From a checkpoint of a small transformer trained on Wikipedia.
Architecture: LayerNorm before each block, learned positions, no biases in attention or MLP, untied embeddings, normalized queries and keys.
Training: a variant of Adam for these matrices, 6164 steps.
MLP neurons of a small language model. Each row is named by its layer, matrix (up: input weights; down: output weights) and neuron, and shows model dimensions 0-255. Each number is 128 + 24 x the weight over its row's rms, rounded and kept within 0 to 255. Numbers have three digits each.
After each neuron's rows, "fires in" lists the words (lower case) most often at its 100 highest values on Wikipedia text that the model never trained on.

L6.up67:162135109105181172165102071113135123138111131157104164111117127175134146149170141151124129093153141154157144093144177104102135135157143170101146169117132106123123109156084113127184093095109119118103135132121111132108139093169133155104078175125187078205123103142120116124129117134117139162078104145173159149161140099121134120114104128102107128109138129151109172084154155108124120099123130103153121140144160154149148091129111108157149115145113100071139139147104146107128146119136095154099129072112133169140110140094098179149149127111150135126134139132129147123120100119134113128112126116148154132155152109145156102112090107112134130116126126143136132127114125115071142083122156079131146133133142115101131114086164121142116153167118081107170118154109111109152164107115144
L6.down67:148115101138115164140121143123099163133155123131163114176150144112158148143101150132129177118151106138149120127137074111148126124120136118129148147134129097131082111152121116144130131134124148133084121175086105132124122115180105094075161149141134105148108085111130109153131101132166135180116090149086140127118123145088081139144167118177147159142145100149119089102089139126137103114160137155117117142115148103162155171109105068142119105126143137093192129170128116105149147171142135138125114164099119104114118126114133173098117134173090086125167125132147113168103116152129114109149094123112103138128121154069148115144096123154182084097129137129070134162132170120133157152127118124098113127153139098135116131105090104126100141139155092131116135107134126133117092089120109
fires in: "or", "was", "and"

L6.up554:138136115113155093117054110130129123124142142130179139095160124121163140167125157152155144128162114117124100131154134092160124136107150140133142155117115109127123162083153138148167124104118158113107120131139147100131107126073117145107125133132118092108113080087122123078153099145125143100173101133161124124149132145113094132121106124151140097180094109180097150124190156120122122173146118115115123142167101157135125127112153102111084051137153103114143141127132093104112112087123121140145119139130111096134128115162085127145078146136139175120146126120131146100093103122136192133114153138137116108132138167149118142107118094084127129105123100115130117142121131146171084132145138143130126135188137118111144164153120132100134160125142197126114122079160134129122139127134140
L6.down554:079115113125109143151126142128121127157149151119119090119139111106169141115116134111158155121156131149112179115144132149122117111131074151166140099116155154139173101117103124113123112113155127161128144112127143112165117106107113134154137128141121109119117120157121128144078121151128146075149145152113110109123170096139066168120132154132118123074094127115117119112098091152155128103091178125120132125114141148128112138115142118113137158097236121107142116148118149116156125148117127159130129128146122156111130127154121129120138150139126129139065148112075142138164136137182093110083126079171139126133131139125129086077118169099125086124130090090125134113153116132160131083116076129114167158118152103134093109138099131141137122125162117145124122107204100135152104165125110
fires in: "the", "u", "their", "s", "local", "vermont"

L6.up295:157113123107115094145107115103121120087058120173124111100164150152169140154133139151087110127158136104156078137132148094152112119139113170102129137120131105179128129107083143138144137104138129121097113143133139142149145088096164168114107118138126105123102119093113142065170108145113120114155121134132121129122098123098098127119112134164161086145117139134093158130160120128131121145137157150123090088152098176122146163134101103161149143133168160126165151132156127133091153102125131136146121140097117135139145077121123107103096100129103178088143141143172106106134120111115130114105175157138134076134176132102155131127105145114115153123121116122150172154113156106130081088127085075117102139139116143109101096156124141152144157147141151091121170095168142112138132090113147
L6.down295:152114109145110126135116146118096139115138163134153125109126122123163096139117121146126107126117113141134136116116093119130115079114098168136119120122151126136220122128128161156127140109147148130113142144154137138162122118134130141113104138166117149116099150123133113093130121140146114106109144132118087134092135127099115131107152172157118127130144119126124138103138083096129072097125119126148106102137156123099125131131126117140130162130255185144199164135120097126140123139100148140126164121159117130132147123128140102130137158134124123113091120120136109124140119131121122093106135183135105052120166098144134126141156141089126134106135112131122129123131130117122099123122105101135106130121139123105099127148075137128159147117128122127122138106199141129126132134145112
fires in: "the"

L4.up955:136132100117180135120106100124117094143118117151140127138117148117160139133137145149150160129154129152131091127089098097090122130123149139108139185136146105150113135145084117109168055086141156147150107096098113146130123099145112123124092155151126122164124148115113112143107089096086158140100124133190163103148141112136147122110130111111114099097105140132099152130126143132116140140124142137151125118140142154151160120097098100134092089163141140143139139125123163080136137091099182139092108105130101128171126125144083115152128099127124162120106147081146130132166116092114130120116137123104136118166127157122096130125126093096140129130149139157117148152113152134084175133147131152121148118149117145116135096114159151096113124121162133085141136157110106086147182087118176
L4.down955:130101117187107115126121098117135176140170116150185133136147115141124158109107171097123134119147168137135100066131120100146122143095127173142093107154135126160119165121153074134105150128182118127141108094123100112097138151125143129157099129125102144138168133128146140156155137123087078116102139100129161117154118127068158157118118135163146119127159116147075115118100098133147094151121109133129103103074127092162160105123140149125120110157143111140170084158134156105105156171118120124138106172178084113101133158131146143119107088139145142116091149132123144157171142128132089146111141147125104153137127113129145081127106125112144128138103052105146114105126122151111154118086145124163157089101151116162107109153136110136100104132113136143116129136133126121084141149154138
fires in: "and", "to", "or", "from", "of", "a"

L6.up1208:179052113117165115122167124103124099132131140137149138124147127147118142115167100162114126153162166094137122121123138136101138123151148125121158125132116100153124090103121120120150105117130147125112139120144124160147158133137146146135089156153174113103099174106135142094153117114133125104135143087141155123175095125172101149117110105129112121103103163169114127141152106087110137126132153102142099126163116128116116139120105156121122080137148135162178126162182088115107105143110197099108101091143092133174115111119109092072140160123139145136097150057139139156116109113113152110129163149135150087106132182132101135116151125138132112113125155078156169139120143124147149140111126131111110123169072148107124113117091169130141140108109154093123139115111108128165181120069149
L6.down1208:147153133114129146126092119114186137147101069128118105142112153129119115117157148092153085096120107123106135103107143162129112082149091180134142127137118130145160145106153179109104148126105121161117139110155109164122083104120109118125133107106098081135158115123110102134204151142116104135138129090119138131138139112083169100115116145126158115165123134120118129103149128067144087105099123086170179108104142082123128131160160128150118129110228139090203133091128136118107098137130100137162127130160134093112149190122136107128143150149138124126108119156134129137094106156120128114120131119122110129105129151149111106142136126091158150109132098158129130099167160139123084137107135105134120151115136123080104151135099082127148148103125063141165095129136125095098115126138151
fires in: "the", "in", "was", "to"

L4.up870:114112125130124118131118169121124078152141127135108112131147116117159173090127161155151166147123169075146108109128184114114110125109142150147153093105173101107123112128120113121124124086051154133102133122105130180135131140121161115065114132084153134192121156108085136100163127076088130126114094138131140154162182136116129145139122156129097127142150126082127141104127183089139123153090113083147111134106141105125131165139125097113119094130145136088163148141149140139145129112144150137128139130072136122109115099154128129176104134140163134122125145147147135130153144102129158101097123192132153140122135131136085132117148129093146151121156127164127107133154134135107131143154137115102134124115115119141123092115178145140127096098117110123125127187134112111152115098114163
L4.down870:135092099154066111120111057117148154080101142128094127106175057091139129166092103116100147082137124120146127148125110164147153093112144116140101167127094110153139148109111103140190139157146177139118122117160122108138128127101114143145152129168140113111157112172174133148050142146128152150173158146138133119128083131106101110139117133134136118125137088165085103090145076136133144123174145128121115109125106178085111107152102161114132159110157144152160152120133113117129135147113131106114097109140126133169113142117109104115126122128137134117138103098113147117119139118126135155120168137125132097083085168143168130111172129139116108128119124115148106134138147129170148107139113114119181140081105127160124117147091130162104129165103161155151091091135138136096148140156093
fires in: "to", "at", "reached", "have", "a"

L4.up1199:135126109095123136152130116117128086099116121161087143142144147117108138082135161132131128144117129117107113130108156102091134128097133134139143158138115097154128140115154082122113144099112138123151122107166106109108112139139167171091113124122129128141171119149182188080144131113109134125163118108148102133119145161156148137160074114099054138122095149108113115132156106125142137165111161154122114124150117117116138102162160083101165112106133099098137108094113144083167140123140110140109086118127110124187089096203105147132104126164126143119162142099161124092139156127121143127130120127149150120124160141086117136108138141127125140159147124166107134128158129111141140123124122136138112141113145143162151114117115179082090155135152113096143104148127143081146128149118114
L4.down1199:151135115108131141099114109111141164104134127177137131117114145093153143108064075143115117140122164147149134136192167097113108076146079138125156163153122090136206142116154112136114091129137128135159144141129115118130130120168191133162119121114165151123142146160182096150133111106136112131131158099128080107115132101139147127126117145089101166110125111138117126153148127151139124075130122137131109120143173126106127131123157109139111158128180156143158097130160128167123123152147134100146143085104110115103140126120117077153100124155087154140129100150109156160136121151115172101111068106136122091090072154121141120102140165127105061138135155143118144108098100109150112121137144132125097144154118138089141125137157136102145135066137101147137138151127146138115176135105135
fires in: "for", "of", "from", "young", "with"

L9.up1062:125133104128160152125095134091098144121147128136132140121146142160176123157114134176129106115131137066116155153169121112164103137119108130104051122126212128129129114150121133128142142132169134069128133163126159163098110082144143131086105112158127103161122086096104116134149114134111126115140110163135140121128114169130133125126177103142109086119111103162098159102141119164129137134144130145136069106182059145138111094164157118181087110128150156126144112131128111082129111174113155124116099119164108135162127137143096123140088109151154098099170135104127152134118096093124132095117174106139127103091138115109168114107115125126167168134160112132118140097118151136134133141112118125102119133130104136105139141143095112121144151153147118113145119114150165126102138098121137
L9.down1062:151081132117113128116096157136121151116121131115144138158097147130133136097118115104158126188109155125099133148156146122160137095132099113139114092133154168139190129122063109124139109148107164093137086146122117124152059142109144143120134118136160136118143170096181130128115116130127159127104127108136133126107179109138114168132125144101148173107105177135087111116104151135146107106120103167092113151094095102113118117170139166124141155118225132112165107149118110118183137135129171148125144103123093092134130075171152091103155137148103103118152104125148123098137140173161147106101123133103141049103127113118133134123127136095171124137148155132139121088125120155123103133082139137125146139115164138145124147130115120119091116114115117128115149083142156105121139140137149
fires in: "the", "her", "an", "medal", "our", "his"

L6.up1124:191100110132142092120138115100151133146129127122131120081141146131084131131148140145119145103139177114141133090115128122196150124176087122165142122126128145113122140126127168163105126143161138069154188151165108131124119123156125194098132161133115117131124136107112151155121134089118122137106104149104130125130131107140137111133149098165155128125155123154125138154155120105129127078134155137101072110118131142128109119161108162119128158101118121130150103196185149129145157155140122088142087109090133111132102087150134122139106151123152164078162135128127129136124128141082102125133115138156131123109161145083129128107147106131142122101150119141137213138113150129112113091104151152138140080137140126108133146130138143130118109110092171123152137113150127180154116142103178
L6.down1124:138121100177108078129112133148150168131125090091137110142130145143109103121102158138133133108115139105118105129109125153112115044160124123099134087141110145147161144136152109154119103138170101129153129109143146113091136096145106116138125120151144152076139087143165122181099165132121135158140162128123196119151125107139135133164127121160156125138139117169114139078144108116135099086124120119122112120142162152136155103121052120113055149082109138127149150095155137145118120164139159138134140118119123112095091171135123104112159136119125156129146117119110137177100171133134118116119166134090103122122127132131096123137116168153179110114143104125141098088111140123126142152111115149136093111119117138169144155125138107164096173128086174065125160104111126139107159103136120
fires in: "which", "that", "there", "this", "whom", "company"

L9.up866:153117093103118148105103091105120111127152125123158151115153175150153138164179110219126107092164118113106092100126119087160136123166128130106117139130152104151131148125116121156112105108097151150064109125167141117149138072142094195103094131154076136135134119114106149147109104138122135086184077177141151114136138156096126095128115105122120075142107132144101138121185107102125133154160184128125111117111106144139150124095145162143132088124157129119171118137134102129119114159103120145127081113148114091152121155126109145137076105142101164097119128124176112116131129142104140143104124139116125098134150081106116142149124155081108139131125077140126118129128138120131143137114151127161106113141093143120131144138078109112128147122129179094154124101170138096134088111097103
L9.down866:125136132161117114125120132129141144135135136113186123144114111105132127103135124112132123144138139108116146120131104131113123000147084111142107125095117136110255145152108149151160144096132116117115116143123144140165132126112122128152110139156168146149134146108124131105150117175120139130137093144128108129111159123132110147108123169114153141098121140111077133102084129117120102133127120145133137107115160121112141137110161111136142132143255118121157154115126092121133134115104129139119171116126144128114132109120136128116144105121120125099134126133151117120128103102143153124157100141113127070113163125124113137157139159092139127125132100150134118113136106118126119122126120148126030133119145128138142122121107141135133107139135123126117143127170149143089120096125132
fires in: "the", "first", "no", "his", "her"

L4.up499:142095111144138132131130154136145170105139123125125122147130151122146087158163129161120090107087117136080155063097118072136122128124128168139114143110152138137116149132148106111127132114108098138094136106153100109101131113117141118069138163149094178132158127141090146133147133076110120126138119135196096100159132149153103144102128122135116123122124129091113117133119192133182118139133099135104102118099122206096139081138115088110154134147140122111167099097150152093136134129111083176121133077145139135110092114163098132120132100151132167101139151115140107162122114092128092149157133139148141122154161151032144116140162138137143128130132110127112144126132130152126117131167106134122140166100151134127141151106110166108122105132146147111123149141134135117128161120148120
L4.down499:118123114162090128118142122157172122119097116127171133173098106113156136138124123153159142167102112156125104185130090170161118126162164153141116145115106093102127126106117107138164115121176133128150064121108110097109138126148123107133148129105106125144098121153146138168150137169135138119078137100094117142121142116139116123120098147135165102125141101126116147115113170144123103121111126121141117105105177097149111098125163099128130119130118150165156110152173108116165132134109166137107120145123126121189101175111135123110116156124146118129125085111117149164131112125058132129183101067140160137125100149151070113105124110104097146097097142116145127124124062096132137146125179124132103160127117134094132166138126109121127140140078117144166137107119105118138114192134101
fires in: "to", "in", "the", "of", "long", "near"

L6.up218:193089110091147137106102129077151125134115137129148149099151127137123118158141138157128112108143150098107111096099141078162123118111090133116071164117127107159130178089094147158126139092122106090127129165171148155121107079098140152126076123125142108134121112123111144137140095150162103098163097105112144171173147137133127119134138121160149099129102106181112131120206138121131133122149127157142091123160101156132148155118169124159134095139146166112170144110153128123126134127127124110146103087134119142122113139120101134117049106147136147075187154066154132149161137105102148126129153116116122074117180156135155119123116122140138158113180121166141158131125180101144078094088109146120095106169128145110085134150103139122172143166134153091139144098151151106127133124091101
L6.down218:120137111145108146122083166118115125142119170118134126103130116111121145116134103120148152147132110107113139120115120121109110030137125144147127079121150154132234135130117115133115127123118139107122116128132127155160138120117123125152105159143100140121097161127120121111153128134136120110117145137145111146111185125101104156099155182117116126118120124122123139103129123114145075090129116135109101111126172088137122119142097153122129159108255141145205137130096094092150111167107163160138119114154098133137121142151142125145122131138137127091115102126118098132143123125166138119109139134102151067126153116154112110148135109091169137125122071123133154109127117125143161135127121137128096120110122157117128157165094109133139143111124116115093128130180158108136143100086154
fires in: "the", "this", "only"

L4.up504:178127102107121145131119092091132102110125106132105118116124130139137153071134137133116141088144120148124161095076112120173114125094109185142117158131195098139122165143096102147161089150120153096108133133152089113098126122108138156107106140108127121142134185129124077129124138146127079106137117121114172089183138116145104084085150090115110134107125155160145124123136128119171135156121132078150115110161080162133137150109163149151126132132137085129190141117139156121118090161123111104115133087138102116174103124121115093134118126130130159126146139121127157065136166137112105117134129112109165093157130115124152112128148156164118139124153119136138135110133170108106151107148129123138115136170115125121123139112150152105124168146159102129152176173138101091119148166083147
L4.down504:152131135126138142126137147138133089105116152125116121148158152126122130158130145132127107112175150098122130111167109114105130152108135117143146105131149140160075174099089117164139153117121126168153136144133130166113126144104150137101118158114127062141133079153094111099137136104122141110151125110126133124109105164121134098126123173101111139170121140077111147187104157106111152170074140086114099098123151088138124110123105110105125133128171110122127109138116129141117161103118099137163123160142094101131206107108126192112115149108159127152167101168169157097100129136143149122072139190117138153126129148113134127097089114131143091109135090162167155136181116144125120119133135165123130121128126145117152113141124113139155128143141076134173096151156071126131151112133139
fires in: "the", "in", "are", "were", "additionally", "commercially"

L4.up838:132111130116181149132129138104144123098167156110162184131138096131147114158102114147089190130138163112129136146147150098162110126108126188115135167109132161146130135129100125104114097114129117135128133143128139161124169092154119138095113189140145149183142113115121094169124111144090159150069104168184134097169116130121129110066113148135113098140092059130108141145110176114136134130158119091121125110138122143112120153133102129170079102131134103123134134101190169114119140146123146139116130076124126119123146128123111143149121105142131117100151153096137123140165091063114119133114112074162165131107155145094110111121123120096157112114174113180147149098139122142120126127147143142108167135118108139111157120123131150114150108135117136077158106145141125123115118155100136
L4.down838:141107133105135140107150090105182110107125110118150135103132099144120106118128119110164141136126135094101133112125112150131132096093152131146139123122098144121255181113103121122149147157156127142111098126133133121160147141163124136155165133093151138139123133102128140134176140137131085173126058119113125154095066151129128164140163137131091121151172152128116123127146129097104057127109142127121128104103140111166135130114126108137148104161160110150040172093119127101115117131145116162161122169118121144122133147153132121126086117146145111123160131143098139137157112128128110154130140162125136121159141132106098160134105106135095137104131152127172101137126166151173158135141133142120170136126131136090108152117128121121145115134147127140139137147105118115125127151123144
fires in: "at", "of", "the"

L8.up214:100108122112150126108125129110168156122112124131145137135153138161125140180152114128135150133129141054132110111149137127160116138125133097134146181142153100153123148122121155158156142141121157125118108136119109165099170099131127140115135159148157103095083133078113118107167110122126092127131091117129134104116118123115102135151130141126152093142118134136153163096174108118159131139156116139139070130139082139108130113113146143172087111146143166096137134153125090131140130138121100068129114141142116107160116129109121141117171078106174129122167126089157136133164140129127108101132157111087180123070135137156130130145133133079160167122088123112142102070114148144099106168142115144180097134158089138080154114142124097096129168163138158120161123124144139117130137153080155
L8.down214:128130144124113123135143167115122112179138130170115108165109073142083144122124129112103113120122102108107128092135151153100122095124102158113112104081113140152144176104126095097158110098102148116141141127131098156060119156088144174159129128138122153133171170140139133113163126146133106116107113157128104141087161106072084111125129159150163124132104138119113166118136149133145104111133141159121117133096129185111128153141109114127158110154161191165183119088128105130129140154097129144149169086107155148145133127117140186102128165087179120164109132107160122137157143116115101105129162115143126172131104103163126136117088129142123119110119129127131154119124120119123112073103130097133131138114161114141152121148105079112113077140169100123146144118133124124118157124086127
fires in: "an", "s", "its", "their"

L6.up966:129119134109124100117131158085133067155140144165161126129149143106145134115177124142139122126152132084133084097114128108119131121126114124114159148125130137178131160109134153168133110142115094138152126145128086099104133110135153142119124153125165094096149131165119064089144098101154109135150129078136101103120108130152147159132090143127120121110095143142150106145169111100138125153124139105160099105158116158108125137133159121083133105156143082089177149146174132149160171108084145098111074077133140091152148094164164122157101125146132154105148146082143091102159100118118133115146099117151144098135143183132125136138127145131138118138146132123145106151122138116111142146115107146123148067142123121131100136146118162135131108131186091067153158163136111101105138132103164
L6.down966:129104100096122119120146133138088140149137113124116134105104120124139124084106127161172130134119132139122121127133136107145160007090141109117132143136093094164212124144133156121140149125107115140164105135205109137137087126141147159126099122169107111078153157169125128124147101110125092116123143117124084098111172092117146137101130127129165187136140132134120123105147133138119101115122120134141142078120152096145139121140130138125123114136192119132213138135115144151113132177113150129143138091148126079143121177137096155129110097153128086142115125128114123173127120114181154085097096111138107102133106143126124111150137138102127078164102117159138104165118123141190135095152117125118150109135152117103088109143156115088097122110107100136128139124085132112124133131133158
fires in: "on", "for", "the"

L6.up681:127120124145163124138136106112119115131126138134153136124135113149159151064139147150149118133123128116090092080111126090139143136154111139099147159124155106119127136107077130128124151069081148076104135168120113175129179098156182120124110143089166098176141161127105080128131095145156106110128106185121133104171142101155094139071126106135152129127143067140110156097143125131105144111111112134122123113125106108091170144133129096130119105148141121098144159104152131139127123152125151118103100091115090134128116141123096148131163124161122122138117133122136107180149110145107148157119118094108139097149182102111119133149107113078127105087142128215116179149090125132118165129096161132107117161168099161164176167144127150135133067127103143167137086150141141147143144145124114
L6.down681:100098092109108127102130172133106145141093130101144101128159141153130149163148129145162107150128124136129167121123102141149160064179132105137143098144106163107155156137137137096144105165135133109094066152120147102145145120151145145156149151131155153107118133126114145195091139087123159109125126135122116138112147073134114124116134144078113144157149141123105153131170131137140093125169132145142135133075129140139099184122131119095117107142139118107165115128113131123115111145126118095159137085149117137118147131096142170103148080111126070094155082141101156111154175187105132146151172118076101123100153151125127160169155168150113144126085157156141130115093121116188162106078116137111097106165081136080134160120120086132152121147137084075131116131097135145126133127142110
fires in: "a", "the", "no", "of", "prevent"

L4.up894:096100108130158113128119159092139119122105126128121137122147168114120127171111116170181107101136162124110133112120129158205139128144133114153173178140135156155121179117112126153096124157126109109149138166122111130113132098078141116123113141107132122115147111169060105103110079154143101106093083110120150146127125119128133151120101140156147100126097107131119098168142157149141127146106146114115094151086121136108150149082158097122124143098147113091171100095149146109087184156099134112123125109123109097119156123123144154136124092130116140090161148092139108126171110121163116164107138144122115099140180131119146117092090144130148153155130122146130132136103133126152122146120119139120161097136118118109123172139140114153151119124177121110135118152117103130110114109143128
L4.down894:128104106115109086116109167098082126144115157126190115151132103123097140112145138115150109114128142163133137152112101138141116087093122113112121143127128125139173118162097110127124159109160169103154085138121147091144119145118150085161168113097120136149177148150172111116152126147125131122150105140073148141130085112106139131114079117103133118119139123156103128111149181153161120146092129130090126129115135102116150116087112093116142117159255106127175100114154173145080142158157139165127142132111093150125145102110090119108143106158114107137139149137131098137148169142165130126119129115113088076116129109162129129154106089147104146130127124173132122144137114094140116111124114121151157131130113093098089119092145120121136137111175107080124105127094116137144155135158104
fires in: "of", "in", "for", "the", "and", "mechanical"

L4.up109:154142121089158123138134060131138099113139109132142138137138116131091125173137147175122150111140133141095132143160122109074084137153125151175125127130123112173116123142129123131118130099161132130100121079168111126118098099161142185051056128121125118103139113123112139131130125101143112130157142121133121123156139160176137097116119101123112102156092097139130109163145135128160126146116112096111135110174158186078103126153106107092104126148143103126153110100162129115168090153114128133113110096124135117114098122166116136157153161129142129120134113125176107174153093112150121129152152121107164097135127140099114120137170107117116141144140160207137119135137136119141131144160137145094124112096136134151147131104122159112103105122165117130114119147120086107108133095135127
L4.down109:102118158147126153131075127105172137111132131142108109112135150126161139136142162144133125126124117107110089134141134133125141090144133091125101145119119101164180174112118153130082139088119119137179130116148111117069107111122117083158133108147082158123183143155167136158161133101150105110153152137114147103137174126117181154119136177135131148115169144131129135155108103132122147107138116088137139136112120112122115127127105119092134114101174134128152107146132110115078141152095166141136137196128125097105134153104133130104114101109112131125155104151133166134142124123140116087155132149132109111128126154124115120082116093132105109140127096149161148141127099138122169070086124108132105132149122086137119151119125128099144131143103175105140125074151119104125124073111114
fires in: "in", "0", "from", "of", "at", "the"

L4.up19:127104131115171126127099176115133124118124163130169140128166167146144115142115125130150142116149150084128110118120114123115118131194096144124099152120108112128119131136156127159138136100124130078107192112147126116154193130114153125059062162112160141148108108118118143143114116138100121129097117102171115137088157130107101127140134138143130087120108100113114156095157180101140147137110117136132089144085116170092135122119113061086091113127132139080136152113166102107091144131111173189137114126101112148127120097169080138152089126118162121091138163158102104163116111117123138123095157142152145098127175143077119095091107136122141113127114119144108137106112122146137096136152144133118141174098106129107130126104145171114142157100111137111110134119144190116091166150117113
L4.down19:151103139105136111135134129119119130135097117141172130158113146126117122130099122111151143128108154135106153146135119157124133063119124146159113113121176104088191121117101135123107111115126149110125102164149122139141106111130143107105137168102107117096129121135094114097131115114127116132137113126141120164126106090162144140122118135148094107142083146154112120090166078102119070093154143122100095134166176133143103143177148134153141142133214127134162125154118126113169127122113122163123131102071096103123132158123131143108122175132181142120153131104121143116173165138108125135133148123099092113126139141178155132123153112152129144090134144131132121133107141127099175134082095203139039116154133115161128191129112090119143158088120092101143133111151130125143087123123138
fires in: "the", "to"

L6.up462:161133142120134090122088119116138103120136131128198171110146120135115123123204126131107141083196116142079137092095123125133133130154131120115157167145144150151126136140114112166119072122114154136155166102114085114127120127139115157134151127154166096161169103107161135120131102148073137130125128107094118193092101136091122090095099119151134070105112115140160122097122113130139123105111120162120114110146099157124148114151132115085130126138144107143174112157147173106094104168152141083117089058105118145121160142130106186159171123162110144122139173120131139119138108156113135116116118146129148157132158151133138123099099159132123119129167110096171148127095166136118168160126099110159136069143111108109099156107127131128114150128126096107145118091154113173110119107106116
L6.down462:116130088142098126129109149159114193104189121126117170128129149163099133112126104119143126114104139120117104121125079126137161103125115086126153100133084157149112116126132103149145127165123158095132173156169085159099151156153189100099169169158112119084110095111144124128088140130153147125126146129147169125148129090119161137161134107137148165101124102113088129133133107126153136133169110102089140147139109154175142073123095114158092121086125138143176158126110135157104178121164122141112168147125087094136126125093128094132179128125109150096133118121116091117082148124124116138114119106102101133091152128155125129151112145164168130123094147114119091123140116091108121104133142130167121131147114136120113157129152150161129098135139173115140110132120139180129105121129096
fires in: "that", "and", "it", "which", "song"

L8.up266:114094138079085113101092108117174090134149135105114173131131135111150126156179143146120100124149126150105115118099102146149083155139159114163134141124152092153096137123168135132156120112170147097079134099162134131124125139156149120109120119154148127145084141140114127132133138112115104140159129131142119139146096136134078127117137121127099083071137183125079128137146113107151118166177121148157125112173116166107125126143150157134124092125109169131139122121109146112123079134164116133097127162094112108114113095158126116137137148144082154122120148137183149112118123120142128126144116153136126158115163165163158126156137091134130116168119129107162128122103115097127160148145155142171106093137117180179115143151107132082139131105123135064119128108122111162129122155126109
L8.down266:138157102103134103102127126144163145149117098099123140136141113106156090115124123144105146138141154139122104150134093165119126133134163155098157153101112128115061134142088120135101130087110126101117159121130146132146105116145113161141101123128096122098163124119111106156112085125107146130143149101073153153146128108117142159139107110173127102137137131106137091089162189115145172126167127125132128123111144165089156160159136122158120139121116128145137132077128107112150099126132149103107177148121097147125105156134134129110115150139130095141114112118112098126066113102113161153207102141098190107143121133097107123115140124136112146149179157124117165163124132138137116175149138117149079163147139160142130064169119090117116126113144143108110108156146073140110112132110097
fires in: "6", "0", "5", "4", "3", "2"

L4.up524:093128141098163140132131167118163111125123188123144134109177126167128112098165132126123149105148176148155088109097158123141130124119092142155131148127141116173132122119090122121084108127125146109125155127181137102119129117104157135101119145124104141121151112148102130119182118125147111123159106180137152087145100140098118183115099097129146110128108133141112099131116139129123120160183124137127090123165078110090093127109117090182135095120144127098163127093188104116113131116121098116163119094104121122167126143147119147111118112125108124101177125096172100129129148124127147141138132162147145134128164136123141140120112112147142126124147163147150158097167125133131119186127118125149133128154146115091133125154125136111142120125181118111164111160129189155144137144137134
L4.down524:097141135119089126120128120169109130131139139111143166151107125120119171122130151123156142132102116098122125122127131105113141049117178145128151127113111118157170142124107139138114130157138132142169139111115106103135136137128154114155089135131101105105119148135134113111119138123144127135169107123078124184093157116137157103135145125108083114160127113121178170111133175119102147134145137126158161162119133098132152152143154142102109091143237124133217123108138128148142128115105139134125161084132169087132128159114127106107117078140111166128156173128072122155139135145122143129090105101124127080086113118122102112129083148133111143112108135147161118140106079089141150094128138139153141118120123161135131145145138157112120095110111125120097133123112144105164102110139115
fires in: "the", "in", "economic", "of", "international"

L4.up1492:122113130114143117147063147078135158119087125145147114123125129139101118127110121128152154137143137090148189129098134137120140141129089130133134173143143129128121125121140147147144076098117116104150126124124118126116141126105116137104072146153151097141157157142113119143099075108074117097114137121141139116110149095112106112114143159100101134106101092125119146129116125124203137147117152144118129135163130149140156099121149071106151121097140124113142113176137196129133168103117115111065129135164129132152123106137157138201050084137144104085133151119150124126164095104096155106117144141166129124130116168148130128106139155111128140178167112145128170143120186127087144125155144099106114168121128115117132101127135138098111136101163154124096169106151155133134112124120110
L4.down1492:112103122114122167109155127095110151097104112132091117150127115120162126094082140073100140108132148088146139135110123107149149141110137130136140146111111097093140096145122117158168125177190117129161088174080127128136111135106113082139165139152134131171148111111098121095110112171113129092094139122137089144119094099119130120126124135154125121127106138104111165101116098111148136132128137150131132115163129130076145150125130107114140106136137088115120171120133118106183130137122101215106118129122139131116154122113125094172119131136158122129129133128132138109146168134121172139101125117134113120133136170197137139145180136115127121161124135105111117124145117111122194089145129126132131119096186142098125128135121156131096160152106144040092157122136111131170112154111110
fires in: "the", "of", "in", "a", "s", "to"

L6.up1574:158129142095136132173140096120125094140114092126152132117170100111143080071141120132102135091146119141178105187139158151166110140142170186141170142153145092114110104092156100151116123072124161127068102094128140155087113115156169153131135117126115113104108120157115141106138131121102137122082141128166112109132126153116109101132125097093110132139107126105137139160154101091143140172097091141102134113129163111122145094150126124136134121103117108099132135103139155092106108057136105102111121102130125151125113087132118134124155136137103121154126116129157110117136116128114146148136113123180121097138115138084161134127113115109112131178166132123131124113124133117165110195151184108133116165128118110168154097129097133150145130142088129176132123121150120110133114168124127
L6.down1574:133145121139158126124096088130144116166124142134120146098109110137126102135131165109079122126099087110110117123131122149142113124138108098152183152136117135116071072125087183110121172115080116134111150107138166130123117120113159124113087121132157164121123109126132117150071103133144156134127180120173115169101139155125161104131132144145186144113133106159120084126152150118161181120168109152153111147117121104140124142134122157153115108143135114161135076126135089088120135116172118051157109113112172126144158172119107092112156155131086129150130164119107125129104116139147141140120100109115138136126130156124121113175116068149093174147124140133139110124106131113114101135137152119106135079152102120116147128134142143088106119168145139096147175141099141172164132130117056
fires in: "0"